config.toml
head_dim = 64
hidden_act = "swiglu"
rope_fraction = 1.0
qk_norm = false
tie_word_embeddings = false
init_std_up = 0.0168
learning_rate = 0.000989
lr_mult_up = 1.47
max_grad_norm = 2.0
decay_shape = "pow"
final_lr_fraction = 0.0
max_steps = 4670
MLP neurons of a small language model. Each row is named by its layer, matrix (down: output weights) and neuron, and shows model dimensions 32-127. Each number is 128 + 32 x the weight over its row's rms, rounded and kept within 0 to 255. Numbers have three digits each. A neuron's up and down rows have the sign that makes its largest values positive.
A block is one neuron, or neurons of one layer that tend to fire together. After each block is what it responds to, as a language model described it from the Wikipedia text at the highest values.

L2.down14:040160129121142107114143121117096143101155123175104118136150167116218105138110183080108135123080168076152112086141112149181139147124131079124123153133098104185181147169157081135109250131161174122101133175107152176120153136198141175164129224148101162143122092112132095082130165142156133124
L2.down45:116138186055115127216160111149196111094066131086123141126099179095123162130136095143119078160153084132125070168146158128161128104094117149119175173102078150092093137167066188117113146084152148170136056066139136157177099119124119102122112120095076110120134178157099143143089154162102141097
L2.down123:161181086159179181177156131138126111158147130125124138119079057106192116076155169159129114150163101096099136110097153108107049117161154099136153146129120131124108184131118095104143147093116127182124144216099141103196172092104126111156101149116136107158174095065100104102078097103148122090
L2.down125:123101100129121111114085091153052117116109185147097144122071125096112131135117126148118111095110097194183103080145129114156119086121096149178143097084113154074131142090156171118104103100134083100072082116161140193138125175151153109090146115175175097085146157178138240087120104148116076124
L2.down134:096085162166111153117136087150122141115021127134072121170123150171141153119120096089133084122128136143155173164160113121087133169086078142051173158095084112102126134095134115118089124108106098109168140072181156101185112143171088138130125184122096094096101105155086116088172141101137118165
L2.down258:141120124100173090146086148087088118055094136131135093102142191179117140112129120125155097107165114139071116095203123112086148149164136098139117137113073143119123110113164145156108092158167146108164094141094179118122186115145142155108114080090118116111157130146116189126136097129137143090
L2.down329:155057074103129087094141082136076125134136168116179109101153150158113085133068124105189065125141174134127060165097089171073142109156094089139111160134108132129084129095117123135122110117120068118124108107160156097154084163091110115158097102124149115095152173125125069135115071074135159120
L2.down418:156136112126095138171167116117137159087127094146145094173083105109150187141133143138128120077147157113126161128116079155130072102179127106081134141075098126094155082130144158045135129125094146118149142135079104165145113092111091129101163110132129107113136130143119138091168141070173053146
L2.down440:175149106162088111129116131169112154119010174131138113169092166134139156158149069093110144180145102155090128149142108142078175083168165129195094132120135161093126118140133142128148163149137098087127105128145134125069175134156086138120131149126168134161176143133124207142133049086151108094
L2.down488:149132135142136066095110167121162083074068166117115128091167135159128160149156077152155100083075127121163096117153163095144149069117106090107132079150039177089086093113170161135137163162150108196171100109116149100110083124213097109066104116113130118108125161139113136158190134149153164101
L2.down515:217153134135118114147083088099129145185034119144164113121088152123107163131156148141144174104133145160113151147128154105107092153175121112113171149174106137102087122173179134111132131176077176140179116100129153127176094112086153146140127182160096119150067118145160172082141138087137185170
L2.down530:139151088160105156086117129094147135104101121141109143181122127044152109128124073069108123090169120104109140134106177149110157089182135090129104113119116175171165136096153144153120148076171138118144078144075122091162176065117160118095164105147053128112163162153138113108188154176156143108
L2.down547:107125132164102162097133134128077197131030163075132128167118129133127150097126159116101039147066137129122147090155136083074140083150114097104139129092102156106084144057182141098171164132145132114143071128134175096117117109171089098110161133167135138164146126164120144113108137162237074097
L2.down638:159114150095171064149088203136168136101120100209039129185154162091113156150094104132132106153102082111082091091129171153134139109201181160176072151086103155133102106089182093125096170081112138074101128116107141130080091142125142097137123099086176096114155139130079118161132121158121157109
L2.down736:127186161108178155161166118128107126126101152155129130141163148123124136097097102130153130084155093089093117072078151088068195099171126150124106145165103139116127087080201150105127107119084139168124092169182153173109153178102086143133168100168161107166121115129101197142174130136125116134
L2.down781:148117127124129152154089143152076158091074076076193126088093094169102136116138178127063110096126159143126135119106083140152140081105140136154128127146098085151055111123110088158130082144151157122154104194141101169120119148123163108169168138157146124100130145133102144095163121124125162100
Responds to: Ordinal and inner-word suffixes

L4.down773:179173114166128157150140138093076098119083152171156106202127190126179122097138114145148121058183106144154099134156225134097165103142110077149153133118138168088098131051128129204133103121130143145171079134113138091109156146097145111186153176104162129143117171139099139181109170132147144134
Responds to: Ordinal number words

L4.down262:057096117145088138124105160081120138103028129180169104139126119088090121117176150093187116092104119174130153131094072213088137116173195158106155104138163112056076093132184141148113053142126148195103121157077138113124129161071144113129179121124170150145147149097129129127165120147121134112
Responds to: Dates: month and comma

L7.down55:144100105081139131122106143185088143169094112155140122175098104129113098171135100133033110129055129132098169154071106113113052134096100155111139180142087112085124094130117117152135151102144101129222110141132113153201142098122098084122142109149171135083160091159105171166172120175141101198
L7.down161:087109085139186055145155111104105093155058134112121135148106140122168102157145135159094133112150197111138053136113132192103122141073192126078102150115113159086113076155147166156072136184130090133136166158154198142109132071139102093110044175103166089067103155116127138130183073146125171087
L7.down462:126086107074146073136197133161167095124255102133127104163135150112115142113113141169157132146113096082132145091134109127112123188118095186213135163172106083114125168102195148080080189096129087086165205182115118148113162100078175112129152155182101133130146088139152108103101103161108156112
L7.down555:093136078096114180113145122126169161134218180110164154145100096154154128181109180198168147112102125115110126146138129109127129131121079145173086155153148171148099247130115138144109151176149102123138100089124113175116161153130055167137116123165091153046141128104123158118090149115144156133
Responds to: Word-initial consonant fragments

L4.down412:096163000188169145126126156115127110138001142150132151099149159116072094138102137134128181080157152137129088139102051127118157153123147103121144124151052107111160062079160195160161068116117139115196139127105150148119102143130169125100142169115160161116120099125107114147147153129163167098
Responds to: Subject pronouns and auxiliaries

L2.down189:196161084211120130163129159145167149045067123160132116147081151133138114163078156105095146166042115117154167131128076088103096181120110098104134138150170140164159141147112154164123111173139094036115172143093150115130118168128098137100119153108114146152137132097099121123101132112147202152
L2.down270:162169178102136111116098173141119135114026114134142144120124150111120071079138098125113050134144109108152086077104114125094113162132133150097109137106119126120118092121162120133073106109182111143123183106155121225062078127161099112173109154130093112140177103118056130127157152157137095161
L2.down341:100115167153093139115125090152081135139000096137139086119159117087102137108167095152130191074142140128144151147075127116143081174061139119086179114127098209138155152132070110141158098106064123097090130076109060132186102106172120110098094157170082131150107134131109098164082139107127127104
L2.down351:128142090117163104164179155103162112129018169154122129124167192096045122124142133118143191123145093136159109104070182185130133056149118140167156090144116137126133103126166098156127064160135109168126127094123159135148115119152150153125132109081176116115105100105108117101150160104099130143
L2.down363:144130072175136136090150119117108141112054150143114140132132122163198114169141125079156137163192144081186157101136119193088120111108151144132120097147114130048119131119174111134080114120107131027084143124071154132123149115110089138081143122152095078144194138178072140119132200134181119149
L2.down411:126127122105118120059175189136076090101109094108131093150155107109084109102187102087063111128118107095164116157116040138102179127107107120097126107092134106130171198151147167100110062142106132176146108173168151116139148117104135215139158142173111092175112069143126117078045092134166099136
L2.down415:149086095143110130105129158166049119142025145134120086080136099118112106130120089103142155166158088089112095095049106149154134151118110129184146087146121109130137143111128145161129161087116169138147196133085081117094140144149119114125125126141203028088091146137132118153082088165109138113
L2.down452:118130172157078139139119136112157125093043095174201116153101133123150118114122101101163139183151122137102166146105122136157095132073162065127131136138108168150117147143089124159093129114125072138213164076132129119108121137156128139141098158133159157121108175131139156204087121169120177135
L2.down510:108174110098098076116143138157147103125000150123122168128104109090170127117123108106100148146142169118112108119087139121141145109093105118105149075101105127159176045126108157121107070086086119090100186139137142138135117120192117163158167114154127146149119102096165127191112108165125120138
L2.down573:085161026135125122139197126200130069095155139179142102100182142112055119124153117114120137103139160177135071051100141104098158118156109103128127143166059075118129111105180164129096117128135153137127099119161170154155144138157095150165153128099181150115167140051096150138120092123156183109
L2.down575:119131163119131143072131147171170093150198149110128141088124111089039155146127175138129151173185142112093180142121072139153206140142084203141109189093101209128076133141129127102162145089123114064101160140147174118136158095091131123138170120146153132082162083066110130124145170198134111096
L2.down676:104057134109160059098169108086113140140187130125097176109120105160048136137158084138161170092116092161092100181143100175102142131153102167118160136098143125219092100143107058037129084133154125196168068154137115076118143183088132134209113098105137132150120157139177115120109131112093140132
L2.down777:145097107202085058187106151118105128176110138121155123150134110142105146121157158114093117193151115100155101129113084104095124154127125110122129121149088101102131109165167125161086101130159157121152165088136129123128100191133149197144127144131121145157118130104087123142117139156139177124
L2.down790:133116166208111114135149169160107093087134136114091125073127104137184147114072133107127163116146118149142113101145128146107157148138108162097112116134084164140143140164170133116163177134127163132131105157142148091155103147113121084191125126113156079171067131077087118107131116167139093143
L2.down807:096138071124138096154144143134116170040063126133090133087091137161142098071151220101152075076128160148091100104087146095084117139143108137087114096176172103129137116122109136067088149116151119126132142166121082121078118131141175094085188072095136140136073086115127158138145105107087083098
L2.down822:151116120207079137135123129099158140127012084151092123112162151131095141094138155131118151183144168097111071098109087180148151145065094163062171131200148099130142073103187109105115134115131112130138140119132099141046175130178117128169157121115138167111120118139102082148098127102167151116
Responds to: Sentence-opening word fragments

L7.down87:116175095139176094181155125084132115131147053078129148165179112140120092111151110121115124194160100166093142172078089118129128099148117117144131106130175157149143181153141148114175202156104119140142126090094100168113148108143165151089130203102134161174135150111193113129142102131145102118
L7.down185:131076092123144156136167154136141147149124146115122135130112090148091124102164133115114076098115204150138142197139056118114136132113156130198115131153143173131096124113169053106118128180039128097160107188129137112148095176077143112115148062104123158147166165110156136141174124112078106172
L7.down204:140100105125130115121070137113154141099178124161179137144055156082147092131061156110094113114119145141164141082180106154098100110136168136154147110159134152170163156102108093143083115138127156114085120076118112159102087133076106146174070112170143120151102160112117123176152128082116174141
L7.down795:100107140121140105069082089103080146120101152125151091156208146076117115096120112125144121064092105132104184126144151179172110162146135067141176135139118128107145085085134074144060136126083041147107118123203143136080102175110142136106122163141125142146135070132162095103133115158170142132
Responds to: Sentence-opening word ends

L7.down507:119141108139116168111139096177102103162077118102099139101127131169107139098117147167145096166116167103109072146115090174102130119090099137138135161110168175120163124164122135132176165044094122120090165123181087157146145176071212143084125133147125105132122108097114089138090097132114105123
L7.down601:099163152078139114117139088131105113150112157107114122120226170136134090136128138106153063238108101127162116149125111118101108119132071179132168175097131141083125141163168099159133133056087067130083119152097169083164105124128149142095150119109161115130129153138093120223097158155083154128
L7.down719:115124063107104130102094118121102128146061093173112126149084158134078134123072074064108128135084130145122103126133110131179145094124141113166111075139106129150158129152164126099128133102124123102133160095106102094136113160146116163168095165156104102144132107139118046174159108097142099118
L7.down720:106083131087154129107141087124158118088002119089122066099112122121188131203137125111119131171114126114103155177103148159215123126162089148111078131142166110125085154141159071145153094159117101154092137102089156120140140136121195102164134145190090190141146116073166154162140097163139099125
Responds to: Year century prefixes